config.toml
num_hidden_layers = 15
hidden_size = 160
num_attention_heads = 2
num_key_value_heads = 1
head_dim = 64
intermediate_size = 320
vocab_size = 8192
hidden_act = "swiglu"
norm = "rmsnorm"
norm_place = "pre"
norm_eps = 1e-06
positions = "rope"
rope_theta = 31900.0
rope_fraction = 1.0
qk_norm = true
attn_scale = 0.125
bias = "all"
tie_word_embeddings = false
parallel_block = false
init = "normal"
init_std_qkv = 0.0362
init_std_o = 0.0
init_std_up = 0.0362
init_std_down = 0.0
optimizer = "adamw"
learning_rate = 0.00237
beta1 = 0.9
beta2 = 0.99
weight_decay = 0.034
lr_head = 0.00531
warmup_steps = 269
schedule = "wsd"
decay_fraction = 1.0
decay_shape = "pow"
final_lr_fraction = 0.1
batch_tokens = 16384
max_seq_len = 512
doc_mask = false
train_tokens = 188500000
max_steps = 11506
dataset = "wikipedia_en"
MLP neurons of a small language model. Each row is named by its layer, matrix (gate and up: input weights) and neuron, and shows model dimensions 16-79. Each number is 128 + 32 x the weight over its row's rms, rounded and kept within 0 to 255. A neuron's up and down rows have the sign that makes its largest values positive.
Before each neuron's rows, "fires after" lists the tokens most often just before its 100 highest values on Wikipedia text that the model never trained on. A number after a token or word is its count.

fires after: " " 90
L5.gate130 [104 136  80 155 127 120 112 164 118  96 166  74 189 142  93 137  88 174 139 110 175 105 130 147 154 142 207 140 125 123 185  98 107 117  85 131 205 130 125 157 131 127 103 127 129 116 148 130 167 142 130 118 100 139 179 116 171 126  97 130 118  72 145 170]
L5.up130 [127 110  87 142 142 111 112 104 103 130 148 136 144 128 103  46 121 152 162 142 130 112 171 144 122 148 104 114 106 168 129 129  93  85 143 143 156 115 165 143 162 134 187 125 127 133 123  54 111 164  44  65  69 113 126 113  79 112 104 120  97  86 143 128]

fires after: "\n" 47, " \"" 12, "===" 10, "-" 10, "==" 8
L7.gate203 [ 95  89 138 144 119 128 140 131 168  88 196 106 130 102 111  61 167  98 180 189 113 189 162 111  93 119 173 175  91 134 131 126  90 111 124 152 114  70 172 153 117  66 158 129 150 133 118 110  99 134 139 101  90 116 121 101 136 112 121 103  56 142 124 127]
L7.up203 [162 144  80  59 132  75 128 161 156 102 121 112  81 100 133  76 110 118 142 206 134  83  99  98 179 178 169 143 128 169  96 125 109 185 123 114 156 139 128 103 170 108 149 111  77  83 119 133 139 136 105 120 142 146 156  85 173 165 111 126 121  83 107 110]

fires after: " the" 39, " in" 7, " of" 6, "2" 5
L8.gate213 [ 95 106 109 129 123 158 103 157 112 119 130 108 160 124 175  81 121 147 123 109 104 158 160 168 172 185  52 151 108 129 154 191  71  74 146  98 142 133 116 163 171 166 173 179  97 145  93  30 166 140  94 103 175  97 102 126 129 103 151 125 149 163 145 176]
L8.up213 [167 105 116  86 156  89 161 158 197 140 128 124 131 144 175 138 101 149 195 117  87 143 113 134 131 139  92 153 116 128 112 157 106 112 135  84 112 110  84  56 122 141 162 135 175 141 175  77 117 150  91 107 159 119  92  92 220  64 100 151  99 166 107 104]

fires after: " " 22, "\n" 19, " un" 17, " \"" 8, "-" 7, "." 4
L7.gate195 [143 130  69 136 118 113 137 159 164  95 135 124  96 141 111  45 163 119  66 108 109 189 168 108 121 135 208 133 100 145 127 138 153  66 169  89 196 109 189 162 194 154 195 139 145 135 126  72 181 138 123 106 134 120 105 157 143 141 108  93  63 148 162  97]
L7.up195 [134 118  67  98 116  71 142 109 125 126 126  90  82 112 109 150 140 166 137 149 105 126 145 127 128 145  94  95 105 170  96 117  93 166 118 121  95 152 104 106 172 151 117 141  29 142  76 123 191  88  91 121  82 158 146  97 148  96 121 132 158 143 104 112]

fires after: "s" 19, " S" 16, " p" 9, "S" 8, " At" 8, " Po" 6
L8.gate217 [ 84  87 184 117 130 138 124 105 182 159 152 178 102 162 119  82 156 122 100 124 118 105 130 129 136 140 148 165  86 105 207 126  79 109  98 111 139 100 135 129  76 170 175 182 138 155 149 154 161 148  90  73 124 120 118 157 183  84 125 111 150 155 129 193]
L8.up217 [ 76  85 116 108 124  60 132 116  85  86 130 139 117  87 198 143 126 186 210 137 158 112 138 138  84  95 139 137 147 153 174 131 129 187 113 120 123 153 128 119 132 110 132 115 167 116 100 127 139 176 122 178 101 144  87 114 162 102 159 223 177 133  71 158]

fires after: "," 39, "." 14, " " 7, " and" 6
L7.gate115 [ 96 173 107 116 122 177 109 144 159 150 140  73 142 152 130  54 133 140  91 134  79 159 162 162 153 150 111 165 152 136  77 131 133  83 143 116 117 124 146 109 168 196 188 166 114 148  80 103 156 123  89  95 141  62 120  90 168 135 112  86 139 153  92  79]
L7.up115 [148 118 105  98 142 122 140 134 100 166 173 132  98 134 152 123 188 107 153 142  83 159 186 116 159 114  97 192 118 163  75 122 137 114 101 120  84 135 115 113 131 150 171 108 146 140 132 213 117 184 122 137  75 107  75 101 115 101 111 118 167  80  86  74]

fires after: "0" 49, "8" 8, "6" 7, "7" 5, "5" 5, "3" 4
L5.gate3 [152 102 132 144  75 174  93 127 127 117 122 108 134 147 169 155 144  55 140 114 155 133 138 184 172 124 137 185  70 117 143 117  95 100  57 116 160 131 125 160 170 148 150 157  66 126 101 112 143  65 101  89  89 169 104 130 154 155 135 166 118 113 135 109]
L5.up3 [133 120 203 137 150 170  92 115 148 156 159  90  97 142  83 141 149 111 123 147 183 122 170 103 161 122 128 164 129 116 163 185 107 142 179 117 148 140 112 121 127 125 100 116  93  85 113  71 114  89 189 139 124 182  96 109  76 114  92 156  32 136 130 160]

fires after: "-" 38, " (" 17, " \"" 12, "—" 4, " " 4
L7.gate270 [125 112 150 153 107 121 115 149 109 113 129  50 165 128 101 123 131 109 134 101 141 144 172 105 129 133 137 123 142  87 180 145  94 111 162  92 140  56 151 161 133 134  93 120  93  79 120  63 145 144 106 119 101 168  94 108 130 132 147  83  93 153 140 156]
L7.up270 [133  59 154 178  87 130 156 125 142 143 121 123 175 124 113 131  78  70 165 115 116  85 160 143  82 103 151 151 187 172 142 137 111  77 122 162 122 172 127 146 182 146 148 152 137 148 106 118 102 112  77  49  84  66  94 131 124 178 118 170 166  97 159  58]

fires after: "," 36, "." 27, " until" 4
L6.gate94 [152 175 127 142 153 178 102 128 157 120 169 119 185 151 151 123 166 148 108 158  69 124 124 102 194 150 158 165 177 163  74 165 151 123 112  98 179 115 153  91  80 112 131  71 136 166 118  70 110 157 105 111 111 107  98 115 164 141 151 166  41 153 118  55]
L6.up94 [ 51  99 106 166 139 104 124 147  58 125 110 108  99 126 176 141 134  63 165 115 133 190 147 112 122 131  97 140 116 142 172 105 110 159  73 135 135 100 116 146 145  88 160 156 155  97 105 170  95 140  87 195 102 112 142 176 115 110 143 106  91 105 100 142]

fires after: "." 41, "3" 8, "6" 6, "2" 6, "4" 6, "8" 6
L6.gate96 [140 166 134 134 144 114  75  50 145 140 110 169 138 144 123 106 136  75  72 137 216 139 122 126 153 138 143 118 102 128 209 127  85 117  53  80 119 122 164  85 141  84 118 129 122 168 131 143 132  90 118  62 131 157  52 128 165 129 151 155 117 162 216  64]
L6.up96 [142 145  90 112  75 186 159 165 124 130 177 128 160 170 123 143 130 169 178 111 105 188  97  84 170 132 140 156  92 137 104 135  93 142 133  96 149 130 107 112 128 121  63 135 123  91 129 153 163 135 119 147  61 167  59  96  89  92 137 152 174 122 151 103]

fires after: " was" 18, " is" 13, "1" 12, " were" 10, " are" 8, "-" 7
L7.gate204 [ 92 137 130 131 107 102  62 138  95 105 192 130 132 214 154 110 152 100  70 153 153 108 150  87 172 142 174 108 106 145 127 148 100 168 120 159  69 133 199 151 198 104 104 126 126 137 144 112 130 161 107  74 103 132 145 106  88 154 113 135 141 141  82  91]
L7.up204 [103 147 118 126 163 123  47 111 135 149 184 121 135 115 169 138 106 138  73 148 172 133  84 187 125 104 105 106 166 163 140 154 129 161 162 128 134 178 151 150 101  95 169 122  89 150 188 168 108  83 149  84  95  61 164 174 105 108 152 132 146 138 160 138]

fires after: "4" 12, "7" 12, "8" 10, "6" 9, "5" 8, "0" 7
L6.gate168 [130 131 184  79 137 139  77 120 124 102 122  81 147 175 147 138 130 123 123 131 161 106 132 122 175 131 184 154 149 100  61 154  82 101 145 127  62 117 137 123  88  88 126  91  87 123 108 107  90 105 122  61 145 175  86 159 143 124 164 110  85 205 165 107]
L6.up168 [104 126 140 123 114 109 103 157 120  99 147  81 103 233 134 187 159 163 164 121 118 122 161  82 100  15 121 101 174 159 123 141 149 115 107 118 162 139  84 106 130  89  72  98 100  91 110 145 145 169 100 131 101 143 186  84 181 159  46 102 134  98  64 128]

fires after: " " 34, "2" 33, "1" 32
L11.gate215 [123 146 104 104 132 125  86 188 151 168 137 122 111 141 115 125 150 116  91 152 161 152 119 135 114 128 169 101 102 102 141 159  76 125 149  91  82 161 114 156 136 123 172 156 156  92 149 139 166 174 155  82 126  76 169 116  97 142 108 102  86 160 151 151]
L11.up215 [120  94 124  79  58  96  83 149 101 148 119 131  79 176 161 117  81 151 146 148 104 175 125 159 133 114 134 101 137 176 152 125 130 106  83 110 153 137 130 114 102 120 110 127 137 138 152 139 182 101 189 192 114 141 192 115 112 128  95 183 160  86  65 165]

fires after: " " 35, "1" 13, " for" 6, " in" 4, " scored" 4, "2" 4
L6.gate133 [112 114 101 110 156 122 117 111 152 130 121 124  75  93 111 148 154 154  37 123 149 148 172 138 204 166 158 130  84  91 169 160 135 158 156 100 152 134 114 180 144 106 150 153  92  98  93  48 150  68  93  89 133 150  90 145 154 155 136 134 117 138 140 130]
L6.up133 [109 114 102 141 144 172 114 144 146 119 125 161 128 130 123  95 115  87 164  80 139 157 147 128 185 131 108 126  98 163 124 121  79 144 129  83  61 156 107 134  61 143 144 129 102 130 134  95 121 131  99 141 122 115 140  24 169 106 126  83 116  86  65 151]

fires after: "2" 83
L11.gate198 [ 55 146 155 124 167 165 150 104  94 157  88 138 156 135 148 133 145  51  86 125 135 105 167 151 114 160 110 130 139 111 114 102 116 166  80 102  88  63 128 192 185  93 139 117  97  53 116 110 126 102  78 142  92 119 100 129 143 104 158 192  34 123 127 126]
L11.up198 [133 154  99 116 136 179 133 154 195 121 113 161 114 121 192 127 116 132 115  78 142 127 131 118 118 152  89 168 143 100 133 136 107 131  57 135 110 165 133 125 127 173 133 138 141 138 173 174  97 101 112 158 161  80 138  87 125  58 105 133 155 105 107 127]

fires after: "." 80, "1" 6, "," 5
L6.gate86 [159 136 169 113 141  82 123 111 117 141 148  83  92 139 119 152 155 127 121 129 168 101 112  47 137 166 108 136 130 159 111 217  96 122 154 103 106 136 121 141 133  94 135 180 146  95 100 143 102  96  99 120 120 150  64 133 125 174 149 135  25 104 125 115]
L6.up86 [127 105 168 123 148 132 107  64 103  85  80 102 130 152 184 100 161 122 157  83  99 135 145 106 148 142 154  87 122 174 128 124 132 106 162 119  65 148 156  55 129 131 101 161  76 148 173 168 110 101 140  80 171 147 122 138 133 119  76 173 101 152 140  91]

fires after: "1" 54, "9" 23, " " 7
L6.gate216 [127 150 109 122 105 156  47 150 170 157 118 127 118 165 118 116 163 166 116 156 200 165 133 177 131  80 162 116 160 103 149  88  76 133  68 115  97 123 133  96  95  94 132 120 167 184 139  47 129  96 169  92 168 127 141 125 145  98 115 118 125 113 164 153]
L6.up216 [137 122 118 112 112 106  91 153  95 160 145 114  96 100 140  82 136 142 143 128 124 164 180 122  96 121 109 134 125 124 119  84  98 188  81 213 131  80 124 154 164 126 120 147 104 134 128 133 144 132 100 173 104  91 159 138  99 135  84 151 172 122 145 114]

fires after: "s" 42, "S" 19, " sub" 5
L7.gate177 [117  80 149 145 130 139 104  64 170  63 149  96 138 153 135 157 130 172 105 136 133 128 142 127 139 145 188 172 134 130 156 172 161  85  72 122 116 124 146 128  80 111 186 167 147 128 140  85 146 161 177  65 115 102 123 113 127 110 168 112 166 140 165 130]
L7.up177 [147 186 139 110 154 123 133 184 139 102 114 127  68 107 154 167 129 154 123 131 185  80 125 125  89 163 107 119 159  83 109 112 170 137 142  94 150  85  98 201 125 108 130 139  94 155 114 142 132  96 144 178 125 102  43 102 137 159 186 166 154 136 108 115]

fires after: "." 23, "1" 17, "6" 11, "3" 10, "2" 8, "4" 8
L6.gate32 [177 222  70  94 116  82 102 115 141  84 145 101 145 121 149 135 172  97 124 133 117 100 130  78 159 185  98 122 149  98  82 200 135  80  68  80 138 120 146  69 124  53  98 147 152  85 142 108 128  88 122  96 133 153 110 114 135 101 107 149  99 131 171 120]
L6.up32 [171 171 118  97  93 140 108  93 124 172 177  68  97 125  42 159 116  98 102  82 126 115 138 124 139 168 124 131 159 136 123 145 123 121 141 121 142 157 156  99 170  99  90 174 103 118 140  53  98 143  99 114 157 146 154  99 101  89 122 142 123 107 136 128]

fires after: "\n" 42, " \"" 26, " (" 23
L8.gate289 [138 128 128 120 126 101 100 197 143 139 185 107 125 135 106 109 136  76 159  65 118 180 150 107 157 149 193 148 137  53 166 135 160 121 102 129 174  89 158 145 176  88 165 142  82 105 117 104 156 131 108 108 109 106 123  72 103 106 129  95  81 139 101 137]
L8.up289 [132 158 122  93 156 114 188 148 165 139 108  76  89  97  69 108 139  57 172 116 130 114  83 127 161 135 156 145  84 123 113  98 159 180  61 213  90 143 165 165 153 128 163 189 171 139 158 145 132 125 143 121  96  85 113 126 111  73 159 220 148  91 139 135]

fires after: "9" 18, "1" 18, " " 14, "2" 13, "7" 7, "8" 7
L5.gate36 [ 99 128  60 164  85 131 111 115  96 152 146 147  69 183 163 128 147 146 123 160 128 110 117 203 129 127 170 102 124  75 162  78 146  83 126  79 104 128 153 109 159 122 111 172  89 145 147 183 168 154 139 123 119 141  87  82 128  92 118 107 191 199 165  93]
L5.up36 [111 164 132 101 116  97 165  63 139 146 128  97 170 102 105 182  82 138  57 184 109 139 120 141 105 137 167 131 129  82 156 103 151  87 159  80 164 108 143  96 117 164 145 163 125 129 152 170  50 148 142  90  99 114  91  89  97 124  66 100 137  96 114  98]

fires after: " " 35, "s" 19, " (" 8, "2" 5, "3" 4
L12.gate106 [142  76 162 173 135  65  94 117 196  99 170 154 139 148 143 142 155 150 119 154 150 157 135  97 167 175 178  60 125 158  91 107 134 149  97  76  84 117 142  82 113 103 145 153 116  87 157  89 160 112  75  87  79 148 170  85 147  92 207 113 118 205 135 140]
L12.up106 [209 103 180 130 172 131 105 108 115  97 143 146  92 160 101 139 164 178 145 149 147 140 137 164  80  91 129 105  91 168 116 157  83 117 139 121 140 150 110 127 121  87 156 109 144 125 130  61 107  98 118 134  69 112 190 139 108 164 186 173 175 154 165 103]

fires after: " was" 48, " is" 10, " were" 7, " " 6, " as" 6
L7.gate151 [ 94 156  78 105 101 139  64 163 120 115 119 127 158 164 114 104 156 130 100 137 131 130 108 100 180 167 170  86 138 109 114 166  73  78 113  91 151 125 155 168 179  21 153 117 120 166 108 108 118 127  49  95 137 130 184 138 159 128  88  80 196 166  86 145]
L7.up151 [ 78  86 131  80 170 156 133 135 165 178 118 148 123 116 107 123 133 124  73  74 137 108 136 169 140 176  76  72 163 106 125 188 110  56 148 159 142 116 115 129 146 124  88 108  89 122 171  80 196 100  60 120 102 169 145 145  99 126 111 103 169 112 102 130]

fires after: " " 53, "s" 10, "-" 7, "\n" 4, " to" 4
L7.gate306 [119  95 120 132  73 150 106 173  97 158 117  79  70 148 164  57  88 168  75 119 156 132 176 114 147 144 141 183  95 120 126 103 124  93 101  74  92 132 149 137 158  45 145 161 129 114 118 153 118  89 106 104 104 110  89 103 132 179 151  70 104 149 170 142]
L7.up306 [123 114 136 108  61  75 140 163 116 108  21  79  93 132 153  93 149 175 104 167 148  92 135 146 168  59 167 163 150 140 106 114 137 125 136 132  97 129 160  85 129 165 129 121 171 130 142 140 133 131 124 165 144 110  74  90 130 155 158  70 166 107 173 156]

fires after: "\n" 37, " one" 16, "|" 5, "|---|" 5, " " 4
L10.gate141 [ 95 193  83  99 105 159 102 132 133 157 180 153 127 113 168 121 176 110  78 108 122 183 144 112 138  81 128  98 118 177 166 151 137 160 150 151 142 136 188 152 183  79 146 142 102  47 127 103 129 177 123  89 108 145 118 125  84 125 127 150 140 110 102  87]
L10.up141 [193 157 120  93 176  83 109  93 137  53 127 142 143  80 113 147 114 111 134 145 168 151 128  94 148 130  94 106  85  96 167 113 153 159  97 106 121 108 111 119  78 145  94 163 179 124 131 122 178  83 145 134 181 119 137 203  75  94 159  83 119 166 131 185]

fires after: "\n" 63, "2" 20, " Year" 4
L7.gate295 [120 119  92 144 124 123  61 194 179 101 137 113 154 138 133  63 143  99 117 169 159 165 139 131 114 114 126 116 108  90 122 176 149 148 125  67 120 116 187 183  71 153 137 145 125 127 155 142 127 186 147 198  99 110  87  50 119 135 159 126 101 144 111 151]
L7.up295 [140 143 142  75 206  98  83 143 109  96 107 163 115  88 168 129 182 134 123  52 124 133 186 120  42 161 161 120 144 127 173 151 113 103 140 131 121  96 107 179 105 141 112 131 164 125 111  76 134 139 126 124 116 159 107 159 105  71 110 133 121 108 132 154]

fires after: "." 58, ":" 15, " ===" 8, "\n" 6, ")." 4
L7.gate2 [107 158  85 136  79 134 136 115  92 174  85 118 149 125 149 117 151 117 134 177 100 192 185 146 155 177  96 114 100 112 109 196 157  84  87 109 149  91 129 159 215  88 129 128 115 141  74 108 146 139  67  88 121  93  97 106 153 168 114 144 160 156 102 145]
L7.up2 [150  90 160 165 142 110 126  98 153 100  87 130 105 171  90 118 173 122 176 137 114  77 153  86  76 106 148  76 129  94  95 131 128 120 147 158 142 112 133 116 156 145  95  78 144 120 165  93 106 127  73 105 132 167 153 151 147 134 136 174 135 112  65  96]

fires after: " " 91
L12.gate134 [111 130  65 129 104 133  82 139 160 121 172  97 159 168 113 120 152 108 105  99 134 126 182 123 168 122 135 180 113  58 157 105 111 111  58 105 178  94 144  93 158  97 168 157 115 111 141 126 144 129 136 137  75 162 146  88 152 127  96 173 116 104 109 141]
L12.up134 [151  88  65 139 150 119 152 196  76 152 104 156 139  70  84 103 159 135 158 115 148 137 114 114 100  51 144 149  70 121 156  87 106 131 134 111 164 159 105 119 185  94 168 136  75 132 138 113 136 124 122  84  98 125 120 188 147 167 121 130 129 141 103 119]

fires after: "." 19, "0" 12, "3" 12, "5" 9, "8" 7, "′" 5
L6.gate6 [ 47 149 126 137 106 116 101 142 105 130 115 132  85 166 127 145 148  84 139 135 136 168 120 103 115 195 107 123 119 101 109 138  68 124 116 131 106  99 107 126 112 101 160 106 123  97 165 116 152  87 130 109 136 139 120 104 117 117 121 138 101  61 117 161]
L6.up6 [121 109 181  89 145 169 162 112  81 115 135 104 165 138  90 162 118 148 124 108 145 139 147 139 176 113  86 123  93 145 170 176  73  90 174 173 137 144 149  97  78 142 101 136  66 142 137  97 114 105 147  73  98  72 111 142 133 156 189 163  65 106 125 163]

fires after: "2" 95, "\n" 4
L5.gate63 [143 116  94 119 150 125 105 140 185 125 131 177 104 107 168  77 158  81 141 116 110 180 132 108 152 163 141 126  60  86 119  75 146 104 102 138 106 149 186 108 168  91 159 144  86 145 101 134  91  80 128 137 112 103 115 123 122  79 108 171  88 131 106 102]
L5.up63 [139 135 114  79 169 143  99 123  99  79 139 174 115 135 127 167 145  79 114 118 196 135 137 115 137 121 135 169 153 124  93 164 141 178 167 101 155 156 116 181 122 141 170 109 128 113 168 169  79 139 107 121 128  71 106 143 105  99  69 132 169  60  86 141]

fires after: "1" 40, " " 17, "-" 10, " (" 4, "9" 4
L4.gate161 [109 103 184 135  75  72  91 117 138 134 132  88 119 183 142 152 162 143 135 114 103  96 144 170  95 130 134 149 148  72 174 109  72  63 105  89 209  73 125 160 105  43 134 136 151 201 153 125 119 160  87  72 123 132 137  91 120 111 108 128 146 181 146 144]
L4.up161 [117  68 178  62 171 143 130 148 137 186 128  96  98 129 109  88  98 178 156 112 128 153 133 172  90 169 115 128  78 102 161 105 143  94 142 135 162 146 121  83  83 145 123  84 130 155 178  87 112 201 130 135  95 127 160  67  73  80 144 185 118 127 119  66]

fires after: "0" 28, "|" 15, "–" 13, "9" 13, " " 6
L10.gate173 [115  95  94 160  77 128  87 113 148 104 123 103 115 180 171 148 149 171 133 100  95 117 122 166  71 152 178 155 120 117 126 199 133 139 146 123 166  81 147 142 170 175 123 195 107 169 129 118 141 169 141 128 133  99 174 165 124 130 104 115 149 128 150 159]
L10.up173 [118 176 132 124 172 158 122 168 111 140 179 118 123 132 147 152 124 152  96 152 184 132 130 138 109 151 146 213 126 117 177  96  83  82 154 108 154 113 110 136 134 117 220  96  93  85 162 136  86  96 123 153 138  96  98 147  95  67  72  81 104 143  76  96]

fires after: " " 41, "s" 12, " App" 6, " dis" 5, "-" 4, "\n" 4
L7.gate288 [148 153 157 134 134 145  91 154 104 178 155 211 124 158 108 123 181 101 128  81 148 107 119 103 113 159 170 149 128  84 189 125 112 121 131 136 142  47 163 125 156  76 182 148 119 108 114 108 119 181 144 138  71 136  85  95 139 139 183  62 139 121 131 132]
L7.up288 [198 174 117  94 174 126 126 114 158  94 165 140 141 120 133 126 153 209 140 126 163 144 130  63 161 156 142 135 122 102 127 154  78 118 110  90 118 128 107 119  70 155  94 139 158 134 107 140 148 160  69 135 102 120  94 170 140 191 132  99 112 135 131 144]

fires after: "2" 93
L6.gate37 [134 102 154 148 169 121 141 160 101  76 145 140 145 130 132 136 178  99 126 170 144 119 149  95 136 187 138 153  86 122  87 153 174 142 132 110  78 132 139 183 150  78 122 127  49  64 146 127  91 101 145 155  82  95 111 115  89 157  99 158 112 192 109 121]
L6.up37 [157  90 169 130 170 166  93 196 107 145 122 108 130 136 101 150 172 101 104 133 127 114 143 120 123 154 134  79 109 117  97  83  92 123 177  82  72 155 115 137 103 140 135 120 209 135 118 164  66 140 154 128 113 119 127 109 120  85 145 131 127 145 147 159]

fires after: "." 36, "," 9, "5" 9, "9" 8, "1" 7
L6.gate27 [156 172 142 208  92 132 103  83  97  99 157 111 112 156 103 177 148 150 115  61 128 162 125 140 167 155 116  60  78 121 147 178 101  66  82 177 136 137 139 137 154 106 110 147 156 123 134 121 151  74 142 109  85 134 150 145 119 153 160 144 149 158 153 133]
L6.up27 [149 183 162 144 112 111 129  84  94 149 132 109 170 102  91 124 156 142 102  96 132  66 145 135 138  97 132  58 105 148  93 136 103 117 114 139 139 166 107 110 136 124 113 112 131 122 166 125  51 112  83  63 138 158  84 204 131  43 120 174 137 146  77 118]

fires after: "'" 93, "’" 7
L4.gate271 [105 154 102 138  43  83 128 126 190 120 132 162  98 105 115 112 127 139  59 120 138  96 157  95  96 131 130 166  98  80 174 132 117 148 178  86 117 136  81 119 154 124 165 163 109 115 140 169  91  86 157 140 126 155 158 155  91 169 147  91 143 143 140 128]
L4.up271 [ 89 168 135 109 113 115 141 169 144 134 115 136 133  97 100 174 130  97 117  99 105 113 134  74 181  67 139 151 153 114 157  94 138  82  97  98 108  76 133 135 153 161 142 125 133 113  83 127 145  97 225  81  72 179  93 134 107 154 139 104 135  98 130  89]

fires after: " " 35, "cre" 12, " Gold" 11, " Bronze" 5, " pre" 4
L5.gate299 [ 98 109 118 148 131 116 103 183 121 113 141 109 171 136 105 136 117  97 142 110  89 178 157  90 126 160 154 114 131 131 161 168 102 127  94 121 157 119 116 113 180 141 172 139 117  75  87 144  86  89 181 135 123 103 108 162 128  77 126 106 135 205 168  70]
L5.up299 [149  89 169 156 122 125 139 156 148  85 143 182 121 138 161 142 142  98  74 156 125 136  96 116  63 162 165 115 112  80  92  80 122 121  97  97  99 138  93 142 127 102 100 153 100 141  59 145  76 135 178  91 121  68 134  94 108 181 130 122  99 197 120 118]

fires after: " " 59, "s" 4
L5.gate35 [152 124 126 131  62 142  54 179 121 136 131  92 140 153 227 138 156 111 118 148 160 154 121 192 181 114  71 111 185 109 134 112  93 152 138  84 132  76 104 192 164  66 101  62 168 182 123 152 142 153 124 115 155 117 144 148 126 157 122 132 121 143 116 138]
L5.up35 [134  71 121 196 101 123 140 165  78 114 147 134 139 149 138 136 122 173  90 166  85 110 138 183 127 164 101 118 143  54 132  73 124 178 152 147 116 138 177 150 132 119 160 106 144 136 120 114 116 137 128 110 159  74 151  97 114 153 143 149 185  71 145 158]

fires after: "9" 75, "0" 18, "1" 7
L4.gate112 [144 195  84 137  94 115  63 167 100 145 130 111 143 115 135 101 181 123 123 167 100 161 141 130 105 127 106 128  58 103 110  96 180 112 155  75 119 140 144 166 151  33 154  99 109 147 104  79 115 175 108 143  91  80 139 118  79 166 100 150 162 145  82 134]
L4.up112 [ 97 178  95 190 120 100 127  83 168 104 148  90 129  91  67 129  91 142 128 137 116  91 103 124 114 107 121 125  95 138 153 114 143 144 140 120 140  98 116 119 131 149 142 144 101 150 164 119  90 108 198 110 158 142 123 116  37  95  64 149  87 162 153 154]

fires after: " " 39, " O" 9, " Wal" 6, " p" 5, " |" 5
L5.gate41 [197 123  92 134 136 133 120 137 111 148 158 147 147 154 115  75 104 128 156 127 111 102 133 148  89 150  85 108  58  91 117  98 143 142   6 125 131  99 123 142 141 120 134 144  89 147  73 144 119 115 196  79 148 128 121 123 152 203 158 131 185 172 117 126]
L5.up41 [129 156  85 111 128 112 122 158 165  62  88 154 138 136 127  76  63 162 159 122 109 153 128 132 133  95 126 106  92 129 111  36  76 148 115 107 143 121 136  85 146  78 140 121 122 179 126 175 149 165 123 151 170  97 122 140  97 156 137  87 126 126 108 102]

fires after: "." 21, "2" 13, "4" 9, "′" 8, " U" 7
L10.gate260 [107 140  83 149 108 177  92 161 138 143 192 157  93 147 136  97 144 100 125 146  77 128 188  76 116 132 176 143  80  71 117 136  85 140 136 129  40 126 204 142 137  71 129 133 117  74 108 114  98 106 141 125  86 142  74 157 139  96 150 162 109 154 192 184]
L10.up260 [142  85 122 133  94 170 152 144  95 182 101 144 126  92  71 113 115  97 109  60 133  80 159  83 118 153 133 148 151 113  67 101 140 198 190 108 130 189 140  76 111 144 137 124 122 121 136 117 137  41 138 110 172 103 143 138 204 148  86 144 133 179 169 143]

fires after: " " 46, "-" 8
L4.gate104 [ 95 198 152 135 117 138 138 122 180 121 148 146  99 174  71 102 140 120 106 135 115 154 129 145 129 149 148 166 112 110 125 108 110 135 125 129 149  40 152  81 110  65 177 104 105 121 171  89 194 132 120 173 111 118  84 118 185 140 134  60 121 154 153 101]
L4.up104 [139 188 105 170 180 184 109 181 129 124 146 140 134 128  95 119 167 118 151 148 143 143 153 162 115 108  69 118 112 155 150  91  96 125 131 135 144  93 113 119 130  84 122  43 169 145 166 127 144 152  70 230  77 136 109 121 120 140 189  96 161  93 157 123]

fires after: " " 80
L5.gate313 [119 123 100 171 143 147 126 179  88 132 155 135 155 107 119 121  79 167 144 113 155 129 114 151 165 115  65 114  43 130 156 157 150  96  73 124 139 116 110 173 109 118 142 151  81 112 134 160 111 130 168 128 166 169 140  41 161 151 112 136 153 108 129 158]
L5.up313 [182 127  92 131 164  84 119 181 161 108 140 199 154  59 150 139 168 172 187  79 139 132 146 140 128 177 109 150 144 131 160  74 128 129 138 131 115 104 122  99 132  80 137  79 121 187  65  98 115 130 158 151  83 145 116  99 145 137 148 116 138  57 178 146]

fires after: "s" 53, " S" 15, "S" 7, " " 6
L7.gate218 [124 108 112  89 154 135 121 117 211 153 121  79 141 153 122 118 130 175 150 141 176 109 163 166 136 119 135 141  98  86 170 106 129 126 114 134 132 119 164 106  31  87 156 205  94 118 148  76  98 113 153 136  93  82 127 111 156 167 181 109 116 182 194 143]
L7.up218 [129  82 132 124 192  86 166 109 157 162  86 142 102 148 100 125 212 170 118 123 129  93 180  64 118 113 132 148 126 198 146  93 149  76 165 116 135 128 120  88  95 130 129  91  86 161 125  65 137 182 154 137  82 122  80 127 139  93 204 139 128 116 103 148]

fires after: "'" 53, " in" 6, " Don" 5
L6.gate248 [ 98 147  75 138  75 118 136 116 180 122 152  90 148 126 116  65 151 192 160 156  91 111  98  82 126 167 111 127 151 139  94 120 138 153 149 156 153  88 145 110 185 124 145 217 127 118 120 151 137 125 171 159 111 147 110  93 172 161 148 171  75 122  72 133]
L6.up248 [154 144 119 126  99 141 145 164 125 198 130 139 120 116 105 161 107 151  85 109 145 159 144  78 180 102 137 143 126 151 202  89 169 149 199 136 146  99 122 152 111 114 172 121 108  99 108 108 137 160 128 134  68 112 103 134  98 131 173 118 107 111 143 171]